MLP neurons of a small language model. Each row is named by its layer, matrix (down: output weights) and neuron, and shows model dimensions 160-319. Each number is 128 + 24 x the weight over its row's rms, rounded and kept within 0 to 255. Numbers have three digits each. A neuron's up and down rows have the sign that makes its largest values positive.
A block is one neuron, or neurons of one layer that tend to fire together. After each block is what it responds to, as a language model described it from the Wikipedia text at the highest values.

L9.down125:133129133138116157142111124105134097166138104110144093103085139128125141126118148118122135149097102091160115156142145148177151088113160096116134088152158150159146127129132115134167133103142122138171146143166149077106092146117124151129153117116098165079102150118113105081150101116117118115142129127113123152164139145161125114182130146140132126100130172090123158122116116132145080204110126148170164143115081110105125124144145133088131156000108096128119120109092124141175124145140133
L9.down350:158117114125116125096145158138125114065121129119089150144110170094144104072086119141120150161115095125118124121101122117153121071153122147106133121129223120122136121111149109160100151167122093114137142148116122164107110113134106132156107172076112100123075095098144127109106103146106120118113152138090094120151134117183118115161116133135113153138112146105141161129124169086141137164123156108121137086100075106119128116114106182120118146056151148166145137097118147117164128137141137
L9.down531:131095140099119155147079108111116188129048148143127136078096153141155116113142117101123131079144140144125090113140112118113136144124093154139107155152101167160105080092098176115118137129109135161134129125106115097116131139118125138135102133120108154113140134096071130153147151106142072073157150091120125113116114127133105071136129119106073126131090098139138120120134107120140118096123129138143108115130137097132145106129130149093144112155128132132122122132154085161139146111148122
L9.down607:166084100185135152109116175092130128168124105134147114113122154122168114135138098134163149160118127197129123099126126139135169182194105083130138125151106141114156127140083143107119136122157078135152101153152098115163159127116117133117119119133112157148126151117092142144126132128140130132188148114155108139114115128139097144158105115122117100152122111111150135115129114147127116137199120140155119106130124095101119130120170119121141108153101155160134138087151145154095134101113133
Description: Year starts and modals. Fires on the leading 1 or 2 of a year in tables, lists, and date ranges (1990, 2007), and on modals or adverbs before a passive "be", like could, must, shall.

L9.down50:155148143102103145121081150129153142098138115132159141096136150100138133149102129114110148130124177170158154130083162085149150140106139114144160106073119145153112088168112094097149079169117087077107132092117151106154127101156109120109150118100120104104082105112129130126119131113130172163121121105100150130124181139152124119153104162154140098178110125126144097141101147150099121117150155117114090125129140127136128169104171164109143188172168183123107151154156106131145148110143139
L9.down505:108122134155144115161106102159117123151157114157150100133178101175116149142159161129157077107132137108114148131134125128103116113148133170123133152110136127131169118114121156201129132135161144120110123172164125096177176141119160134163153118116141127121117069161114156159125090160102096163107132111075101137152102122156139147098087146170120124142098086135133149157117136139122116095139125139126128145121108135139143110130131127137169153066150179107158106131147141101138117132084135
L9.down534:124117115130149153095111103161152150157143087116139108108109090136174078115150147108185157116137111109112082122169120146104100163079148122140136144140104107106140137150108159153122110108121103122111151137135155103133071139112139156077117133138122144121079146138097141131158134127136148148149138126132133130163136122156134170148132159144139119124136119129103115174108129157133152101167098100093135137185131091146118138115137166154147141049105153125137115108175110149165165145144088
L9.down825:121136113120156159138139142133133118115124136110134085138130129155147140142141151137149095147155114137125095113187116145104135108101114138132135107080109125135106135186141163167123123127128128138081135142051134095120101113103145100127152153085102098167096104148147148128115168153165117061134115127128158096101149155132139085152111134089123159108120067158155161124071111146166161101109109093087169148166120105124122105092133120130133118077120119157133111152136171133102100132138114
Description: Phrase-closing head nouns. Nouns or participles that complete a phrase just before punctuation or a preposition, often after a number, as in 2 hours, per year, into place.

L9.down1:128129131097135128187093147117129135140149156118116123134120157119109068128132136158075104144128120125173125124149097123107110183141130125119122168126137113165143117136094141144133135147114130149126136147158120141121134146179122152104111133122092124129077102142128149117135097116141144095135139101124084103147130156129159074144130092124110139135080158121118083120213142131136153147146158163126115136111124133100126150154129090122152107106157138137157152135118168160135135133132122
L9.down41:143087189059149139132145134113107138111127128111127099159129152137119147219112138125112125116039126159159161153126121142109127095153127119127110122127120138145179113146121113159129114151133101120126116101098127128119102146141146085109152133107093142134106085092121134115135106086186163112108083104126148122089147108121206105149103115144101093158117160107131151154156138130171101130147128133112150139092133123101099126154142153095110154123112108103108155166110121104139139090132144
L9.down390:124098153083100156131110104136098136114131114130090118119140108118105115189126112157134150136119145149138127132130132104090105123081121124116119061132138133128144182148145137144146153124164150154180115109142125138156085114162145121113121128144082123151093149125119143158147152082150173133124094144132174085083118140115221139109083121142168095165108096114146145155122165137079110092091102156158158148131113162120129088141178154130133107047150124156107142155115133080134125129118147
L9.down720:137105114094130134159139143099092119152139133112145136143101107121150140138154073129103104082143163105133111129099121150150149141156102090108120186112125136116116098146092146137122161148124149123109121141123090120131129142111150149139144061089138095146115124135128139133162126152112151145161106116177089164082116164092137145157139180135103157153155131120092100084126129128159098104103146164112189130127166135144153097123135079116093088069124174159105118109096136109133128121116146
Description: Slot before a person's name. Kinship, title or role nouns and linking words just before a person's name follows, such as his wife, Los Angeles mayor, Daniel Bartlett and.

L5.down30:119111151134143137090091126130084130097158097117105130174104091138102151109138143120133119150123131139134094132129068147110136083109116099135116094110124110146158140121121144130160129105170107112156140134107140112183185158155150118078115142098134139134102104103150129157111136095120144112110133136099166125116136147128125183106108101117149091136154114146130151152127122138135151168168107125132106154079103110133129103113089101112099154179147132076158114099120121172133175089142140
L5.down105:100146125175109118089152123194096111138122121125093154091137096110133104075157129120166142137114146146147109138104110163102121122124128190119130125107125165100159089101123137139114152175159121132086095119109119126095129125146144104148136049145106146135103106129095092140137115146133116134103174121192112121168105149145123130129127119131111112125121131084109182118126112114116097094129064158125141108185149087088141100115147118128122112136120105138167114119116090158145104138097114
L5.down106:143105168131114177109127127073136159130149127117119131121086101147138149128159149116117137138146110142117128134124131093138078148100120150116118146048112120144157127100132072117111102156116149111148149137122156122139150131121149070155108123072108103145105142108108125162118104107143134115116102147097126101097166112107150142132106127122110117187134114112165160166127101142110119188145115141161158134121140128117112148162100147154120123150149125087162173122147148106136128102114139
L5.down122:166121138122121102127159108171123062159128146112130098159114121113133156136106125143136141119119137111109114144129126181137121153143103104138124110161098077120140057125111063140157142127090134110106092192129077155134118114091148102128170105137144074124109116116127109182092131099097115136130145118150129206143109146126149111096144108079108115150081126135080131131142108105130115159145117177154183107120139125099121108092138158154141135184144146123133150140143142162146140147112136
L5.down143:119106125106087160136156128082119098147114130147086129169135106136138170154129116131145117147147131131112128121113102111147106148142132127129127147137184166107123115144106149148165128139156142091111112090118112111129127163118098147182092162093135149133118133084124126175092115157119122123115138135150088102140115101123139110138115154132083112092109121123171157124134127086097130191094120120134156111104083133128084148150121117115125133147164114146098103112142102125111143131131142
L5.down282:126158154144171137091132136142106078138150134119124109114101114084098139119060140114108112121122099116105175120150130103141138163097113132128107158109149114146109126079155105113146142119115088158113144090125141075123115108126093153114136156105134184138133138156077103126067085182133136127148126114110101134115135093164133114101149115092103130124131117135089153133150131141059156181138148106155121127123091154114127142163100171130149114158110157152137094141155106117113136126113122
L5.down790:134125111083120162115089117120103133118108153164112162131172111147109108104099095149153107145178144124088133090133132138106102155114136137104146134119083132119100151143118128146152140111139122163154124155136096142126154142117126085144109164101119134156082153124159142143089140128151133121159090134108116185131153159125122097180089142122107112100165128116173128094189141123108129093144118152155157151114089150143090106113125143156140144144141162084105162113107103121126108129139113
L5.down822:166137105159147109140133115109128131145138122121136189101142115154116107119153098179120127120107091142130141109191136109178126162114138117149105156092135131135101132085143121196159149145114144155128105189155102127136104140149156113126075143127102124112111097175129143175147139106117103127103123160151093118166087108101140089121158135126093102155161133121155140175111116173085153085147138163166142152136125147136113138142110150157117149084124118121137109122126127107141156106112117
Description: Predictable phrase completions. Closing word of fixed phrases, mostly time and measure nouns like "years of age", "in length", "in turn", "critical acclaim".

L5.down16:101134084100139096160117095115097159110170165149125101163113151155124124079120079133133113123161109128129170119167135132173148134111143151134135174147121209116166140085113133126185115119099123104162132070154155119119122123132138147156114141116118112111111175160111154122141111121103102126115132081120086113126115156151146143082147153131144099143135112164121165142139160142131135128123147108129081115140113135133106152137122117119108163130128102147102135102110121163091115127137132
L5.down87:129113125114136124113143129150099161086157124158089106135124093109085123148140121085100141126168147119103139131120142124105124148105115101119115168137151096111121155157131117093111106098125096141141126128117141091150127148098123147107161146118128142188118104168099141095160158139093082121136134160155071097144155099126113103109076115145119146162160112169080094106149135091146140170135146173076160166114120107123129156118135129121124094078106119128163136116133126143118136175117154
L5.down173:091111140121093153160109139131102160111127159131074131128153087106119131126100154145162102149123132147101118146155120161111150143142163046108136160107149114169135103113089125116161124123137079108164134107163159145194145156100114174117137109138117132163110133109073155059128107143151088104117119114121126101102109121167144126118162134134143111128166085121135113132137159162120115149124084155135132125105110104106140126095141129119147101082151090134172145107112169100132112131135088
L5.down297:121100158178066173137102144146161090131127126141133096105118166144112135080101127150116100132087133186155161088109127083088100123146108081104145135141120109138091126162134138137119138102145124147093132169090137114117177086088120125107137149152128160104131091103131098148155100095148160104090117114134120150139143076154160146117119156121149121137142142161126122161143145103141147134137136157112119105132105132093109124137135101131151126108144129125110168121112128147115162112109133
L5.down323:108115173110143119114128144096138143135127105135134121147088176130117135132164095094182112133146141162123118151143120182098135128147123108137111163115132127116137138167097118085107084113124108123089152124134157089147095160121136131138150109182123177105103109137136148084098147100147154125153119142123114125158094121103094103097139082129098157173123117146128115157161165164172148128165149135099116113109172098110122152137146177111124123133169139087160115143148123190135122130163104
L5.down348:130120118130133142150144123137151141089136152179067107173113100137116142108155120176125100134168144124123102136121115106115117120119117120106102150141130140160114101161114137130120121075151104110098145096159169163145118137153111112141125111141136132119070084150081123112117106130121136121178164132176156142113134114109153119081107150140098115153095117126150091089092117112157135133116109159142144131119173097142117180128126128119110096132118116136123143127085153134108104117140157
L5.down633:104134147141147118111100114109133074135146173103139113184128164115152179126116173090134125059138114125061119123097129161099115150095138155127110145142136156131108178132158153144106140184166073125141151135116096159116136121174138081124133122117162103081145136156114119127129120144125120123149105096135117141103175131154124139100103121139149122126140136143101117117143157154129099114160124081094111118151133155121109203149102125144117116169159144160145185111151138110141150142118100
L5.down644:100111124152125128156154135117137155122101114135159085119100122104119093139136156137137122165145162088124133155109134120099116111117068113131149166112132084135102113155146123121089120135126101126150142125151170103153124172161130164152153125138099146098107095145143126117151191180118165129132144118128100115115171087103111103115128107138133112129151103173140142129107116126159133151125150140121133089105136140115177120118118147111126127178137141112173121122115159161125099157149104
Description: Coordinated modifier joiners. Commas, and, or, to placed between two adjectives sharing one noun (local and state, wholesale and retail, mid to late); also number commas (9,283) and table cells.

L5.down24:121135052127111147118120154112123132082092164110087144141146139140102132130125116165145179130114152091149136137077126142115177131095125112115070141089124148158132146122171153113137100116106153129120149185142178121124147106124128122119177094131134136084163128113159164142124107115126124125118102126122128148118117151123059145130147154097121134113131077130168162126172117159118143112186155118070133152125137122109089120122115122087150092136161156126109135130131108124130056135116107
L5.down43:125088125109127113118143145110110141142097159147153176144105148119114164107144097173115160123105097097180102106169128139137109172149142130147146134108156087159135110108135114105132122108103115133108123200139134119135109153125162111126146122101148142109124149121103147143139164126157138150172157118118148107130150151090138097181154151150103123135159099120099108090188153109158159125086135148134143109101114171057137152128144075108111157123162157141098132063117112118138101152115123
L5.down53:095147090151133121118151111142147151116113126156132193136133126110155098097109124133129116156139077116102119128139156136166177103103159083105122117116114143115110103067150115128133135140105110133135127141097139121092115114174144154127126136117151061125120136131135123153150165142125146112135107144159079165121112099139117101157143168088113160153085127136113103110122190097101113074130151122102100133147103125096142099153114118112129100150108169118147129155133108107185112094126156
L5.down57:153152121165138137084155140166070145077126129132111104121136166149126156101093142115118163124210154125125103099111124115092083132101117159115154166090125071126116180097145090075110126125135108136105131084143122100139117110155122104121112112100089088100115133134110121151099108117152091115121132153111116098103159103096135139103090128099108127114116092136122138142125129146093128142142151158145130147159128115176147138118139108121112075123166135170124128103136148166100143095132154
L5.down317:147118136147100103151139101120138182122111095106132142130104115109132136161060074117152152157125140107114127114127141101109134120161131133097166094134150115104103121121136155117139104102136131151135105112144155084127110118147152149100162120100146137086094112118138129111151107145058137118106118128138144150131128135154137116149105145085134190129123118131164056168156145123085147154131120069141112112117103156121116106104187134152122073142121106114143124135120136103105121170200120
L5.down358:129103079089124119163166130077144129143123153135159120152158148108146121154137062132159133109125139112131090118117169130130114160143166110130180098081131152113149091163107116131163152098148124113142120120098129085172120148174165100124120132139108139099130162144078148155116123131158125150142109108124120178125129144132145131132095142133168137130125114159083124096166176091132160127145146117161111147126107143136109140125139117115133120125107159147075114128098154137130164127095151
L5.down590:100121111105144152140147125102160155091146109149121188127112123126083109132142138127079097122175146150127143153161148124111126167145108135115130130147155123138142127121152099103125089093085127157105123119126160129160125101202128146070111139141146097086152176171096125155132154087145129140149083146134129138097123141113117142156116155105123119100164140126145114138127144161122095111097170115125167144128131101156124139114167120113143130164093129116123079131157118152104112168145145
L5.down625:136071130141124149112151129143127123108128166134102142128156170108116096133145138108137145106147116110155083169128185106166135172151127103126127124108122125139108106208128138113117125116103131138135124157139158165125109121126125079139162134147094119089155122094143113106156064129097117159125161113146142151106121136126139074133151118114128149094143130131124127127164149115102131129133150113116146080109118131119123140091147140123134142177124118111135103088106095105149093154117132
Description: Main verb after subject phrase. Fires on the main verb, usually was/is, right after a long noun-phrase subject, as in "racial makeup of the city was" or "his contract was".

L9.down93:118125103138148131098117131106126116138100114183139105119138111160138104148075144124108137093081161123091066088161125137119129186096129099111115136151131109106110105121162192176117094112142094089113146166097150140128076126109116093130118130127138080138123123116114142134159130162145133149136156123152146182155184102089120099121104111087104122097098151139093145082115119126096103149122119078134128177154126136117116118129164130113140117189131103116165161120119127142125098135097128
L9.down183:149107094117119133113139156108111128147131093129115167122175123154131089132162104122103128144163083135089132193128153145125177096103150113107147101147101123134151119102102109115143102105143132087081114124165094116147117127133128148149100084135149100156104154147135093117144138143132127117124103136111095103143157151145088121110093178159116140159105153137137160113159166132122131169125120082095155136110187138086138144134142120139132114140112107103129090110119085097133098090108139
L9.down255:140141129142133124134134133116126126130142094131098088125119094142079161091122142126139086158135188132141123141084156122167105084114142154093121114159148142116087125122112086119136117145115135135135147139115099146093155122117150136155125121114086115140092113127149133129104098138148136125151133102111081134109135114153107112101139105159130156106112107219140151072176146091133114168109110115112141093159111128119103106109111126131127158102103142114115157135118088108122152100104077
L9.down601:154091112109123133117116147139101143137110141109151107110157060104156142145128149123110102146147114116115122152138135111140128111101118156144121105162135129128142114134170147124153124110143097102148113116131126151117089130122153135146130140099115114111096130095117130038158126128119123125149103147099099167100080126107129154122135148140119127153137136155085109120094121120133090144130130032124147133116093111113140108132129158144115151140137166123140116105113171135161144104116110
Description: Passive "be" auxiliary. Forms of "be" (was, be, been, were, being) right after a subject noun, usually starting a passive, e.g. "the offer was retracted", "Construction was completed".

L9.down202:168123088163111110179116123059158128126092118132133129148144126095141123087148142148129116077082125065150140130133154135109139087104143154152134142115094143144144108100143142146131135138135111156113101115179177095095126159116092106108105094118123152136116173109124096151118122111110146119109139134125149128108144146119130118100145120144141153115163069098103141138130142139116159114143135103093137174147111129115137154149147123121093089131131124165106161116166096151076115137145139
L9.down342:111093126155134146140137143133099133126104124115114063114114168124130116075114152129179198101162150134115128156170140145075145145133118143157092155140145135134110136070128125052160115118122138138120103103141136139096135124116132152148138111134147114106151087155112130121168101137107097127100121119101147088104137127134174138131178130139095114085116080103103110143115149154091137121120121089141132137098097146161146144111135160112160125061189149082113142155122124118126119133113129
L9.down405:161126134103149146112104131173153145158125184173139192160111107140169130124119133119134129104141080138114189132111117116143102145119132161098093127150129126122103141109101093083125131172120063132098197100129142117090127157096117088153093137153120130101113161117154131146131091167112122138134124153126139148074097155122120121143104137147116119144152059109111170104085110110110135125141140168119117164149157155141098107113136110124169160091111151144125126051105155089128148123136108
L9.down699:112165122096113153111128102120123121100124115101120121105115100141107093090108114146162104140094086102148148119145104153106141101112114104131116130112122143141105133118114149141146136134123142115050138135127131116140130120119131139102132090088160148120132139143134153097139119144129147147114141154072127146078134135152155116106145117134143111093111166099123111135143122139157132111134126177147117138167064165084144118100118083126120125051145157195130128135118120174153149157106149
Description: Before an upcoming number. Function words just before a quantity or figure, such as of, than, approximately, up to, at the age of, capacity of 450.

L5.down70:105126137123123147138110150184132153093119120133117144132105103137143123097153145136107137128084111111140098116120136153145125156120134106114153136106112150091127093149119144078143109177146106153147115104122117122136106118099117174093178150120111131114121130099039140109057143112113088133117163097161070130149091155138139130169171122155128150121123153150115123109167154157121130109086169146122147116146141126130132169087142152104171134145117138089181147155117151126147128174141095
L5.down85:107103147119167091118168129089083153135144127099124150087122143108156105158141117145138148079165151149138133116140112090082088133119115156123125193122163145117180130092140126175159120122139124112108150137131131131121115080140147100156087103101100094116094091127145139107124105104159157113127108136113092160125118113142077108135115129086113161104135114141164123116134170142098094127137134118143166117165164104114184172134159127066123122131089122142160117137119129152145127104081134
L5.down159:122164096122151129115115126096105137135108108106150108112130155103145166128180124106168127124096160165162120090125124122102153169141130108108126167142150137104133126112126127147093130123153188137135127115136128107137116142118096175155170074143155164111127095113111126158076133160120101167143094130134134150125136114079113101121106087136114122113140118116153134150082094133134139083129111137128129112098158119142151135123142165139153152121120127150125067098122135097125086113106137
L5.down429:084116141134102124142158099140132141134162131128153162133151069116131125063164076154098111124126125133118116085132124122145139107109109135129082162153161117133118121125143113112108124157152151132145096106136080097105128195057108137119120167114114122143120116128112086124150133149146142118104160163164148128132122134098143157136120085119143133179122132149064141161082125123109129138112129141153173104130109104137114117191093140148149108103153154107147135100093101150148141139099110
L5.down584:138104132124116112117123161090117120130108119113147128121128145099151126131129133131115144149088119081140119096115152146125176114150143103147134112112130115150117129096105135131148084114120132125169136093123126168138113114132155146122148160094131154125128136140099148116109132170168112124158133128094136124157151147129144179142129102101185141102101113201111105132167106134136107108131112140135085088120143086126130145154124107116119139126100134103091119119144086095091119159144043
L5.down637:108120167175079073134115120108141100126143145114095146141134126116101146109134123146142108101125121148125145145139115146124117116155133127173176093142128143098111131092169090119156151073100125116140139159107103091117125150149083151136101144103127117126150140134088100125136129136138168137138084128170130156102114137138090108107110133140134113097138097162106138148126106084160121131158123154102111102124094085117126116140135136123138082043080106120169106127108135141184091100126137
L5.down685:141176146144139122122120110129127087153076094135149096157106132127121099151127131123103122154091143143091104139106144142114119090136093091135145186150156152111157167138131150102113121202131128111159108121136116133100102122096122143141130133140123142116126148140144131115109088187081132098112116130122082141143099096158133103095167101121104131090158175146109128119112124113112097104111103161118135116137090158093127119130079124137139102128142191146091116098129168118126149104156134
L5.down724:144106139142099142129147102092120132153128164184161105128118153147112135139144138155143105145097150148076105132104139147141163106113118132122124175148102151128083133138124138141147094176120105088112134119104082107125108148101146157100126083121124144092106111128121093118104112149095127105149103172145140153155119155117138096105142108121127108134125058128101111130129101115146100096116134145123127119049111129133132142090090134073126101059130152130118119161153191131113115175119138
Description: Formulaic name and year-range continuations. Predictable next tokens in set phrases: "of" after State, Kingdom or Republic, and digits after an en dash in season spans like 2012–13.

L7.down156:122126140162157136138139113112119102113129099108158146129107170134133093125109127144109130128133137143148117109111091117157164146140103151137085088097118110162133124130079116116112120144152139102145109103138139115106171149133130147125129176123129153116147098123171145098178103146141158089126133172123089122120131131133112116121156146059155144116129108104093095125098128147134093128126109089161113099111097157155161091126137144149130122160126151168132106150132137128136159174095157
L7.down359:123131146128118104098103141109155133135156138111131127174163164150093131172174098169115131085159136150123103109128151144096091099166137111110100147117111107114129128131094123120131093159136179087119127118136104128112124130151148133106114125188150131098137105160159144116122133129085138124080105158138094144136138131147131136119134131129109091103116127143108176098113134142081153133156122157131119147161151151112106120147151137104144127071131128117136105121146104179117145105118114
Description: Biographical entry slots. Punctuation or function words just before a person's description in biographies and name lists, e.g. "),"/"," after birth years, "born to", "is a".

L7.down658:129127131129117112136096113132141109144147172164113118140123081087154159123135117100129155153136172133126123099140197088121149104092121138158066196154141120158151105129141130161159122159170147118124152121160152114122090119116132151132094142146109099127096143119103122111112136142124110095114167119098090112154130112083103130122113092125112107121137106112111088133116106131187133139109113117156134138155081133129115138117104130137093166086128130131120119117132148112149117143124113
L7.down752:121104115149106137118111155163138111139105147112106094126152098151138144128110121107124148159141135151139139156151145090145139129100122095165103095106120156128109120130170153129161113176161154085129095170156164117113099133133114160111107135161159107145096083140095094051151119163110107130178164137116104154145112139116110106137148099153115093131145124133099149147161151121107127095108145099135130117143099151166125104151166126137121131085111111152110106143060130089133089144149138
Description: Passive auxiliary before participle. Auxiliaries (was, were, be, being, been) and linking words (and, then, eventually, later) just before a passive past participle, e.g. was certified, before being promoted, and destroyed.

L7.down374:128104102119120121141131103128162143100145105110146110142153128138162152161118138140136177162109123085087088148103144133113152166144151120104117180151122161145127129130113155123138119168161137129135108107181139130131081125090113168103087141084138146140113070111144138083130144130127170154154124120078086124094128067130123141088141134135118105161175126099114136157107115129133145109180118106122176114083102119101135085126132128149119135173138125101136145147105172143163124118103139
L7.down480:151120082140173178132151122105128144115122129134111111130125149116154124131115138121112099147160105054135166100119107155107122125157141167137166141082147144152127107100149158148127119124161163155153140110132162135112089084138125117139116102130151124146127113115146139133146147096116167080113162120094111114096143113149133120109104104102157113158122137098141155101123133105150125129087145073154113141125119122139151097126130147136161114045137123113151100112119155126134042075184146
Description: Adjective coordinators and intensifiers. Commas, and, or, to that join two stacked adjectives before a noun (fresh, powerful; deadly and obsessed), plus degree words like more, newly, fiercely.

L7.down275:097092152111110106127110128116102111096142099142150117124148153131130164151123161083117106123159112090149154167100181152109131135145129130152163120154141157145188109098125116128175103098157107108114080160164138109130133134095135126145144123111136152141069081102128112155102128086129151145141123159069165115173157130130141154146132112165087105125142132124111146147124153152097168140068130108125121157127141135133125122150153129129147162055135122129141113125174124154142098135138121
L7.down367:106161104134167107127111150126152127123076128114140114111137194129128192139115110156103108130129115169110107092114148131137120074149156127113146147122128116131138148125121118112097113149125154147148168111136135090125126186156119166186156163155101128109096123181111115132119136149104150119194125097162122112151110175131123143118134091117121114147135113144132117111116156087154113129080129138163112107128138110161156131122130124137148148025108148118129101174127148100107111140139137
Description: Year digits after first. The second digit of a four-digit year or season range, as in 2'0'03, 1979–'8'0, 1'9'01, plus some dashes and sentence-initial "Under".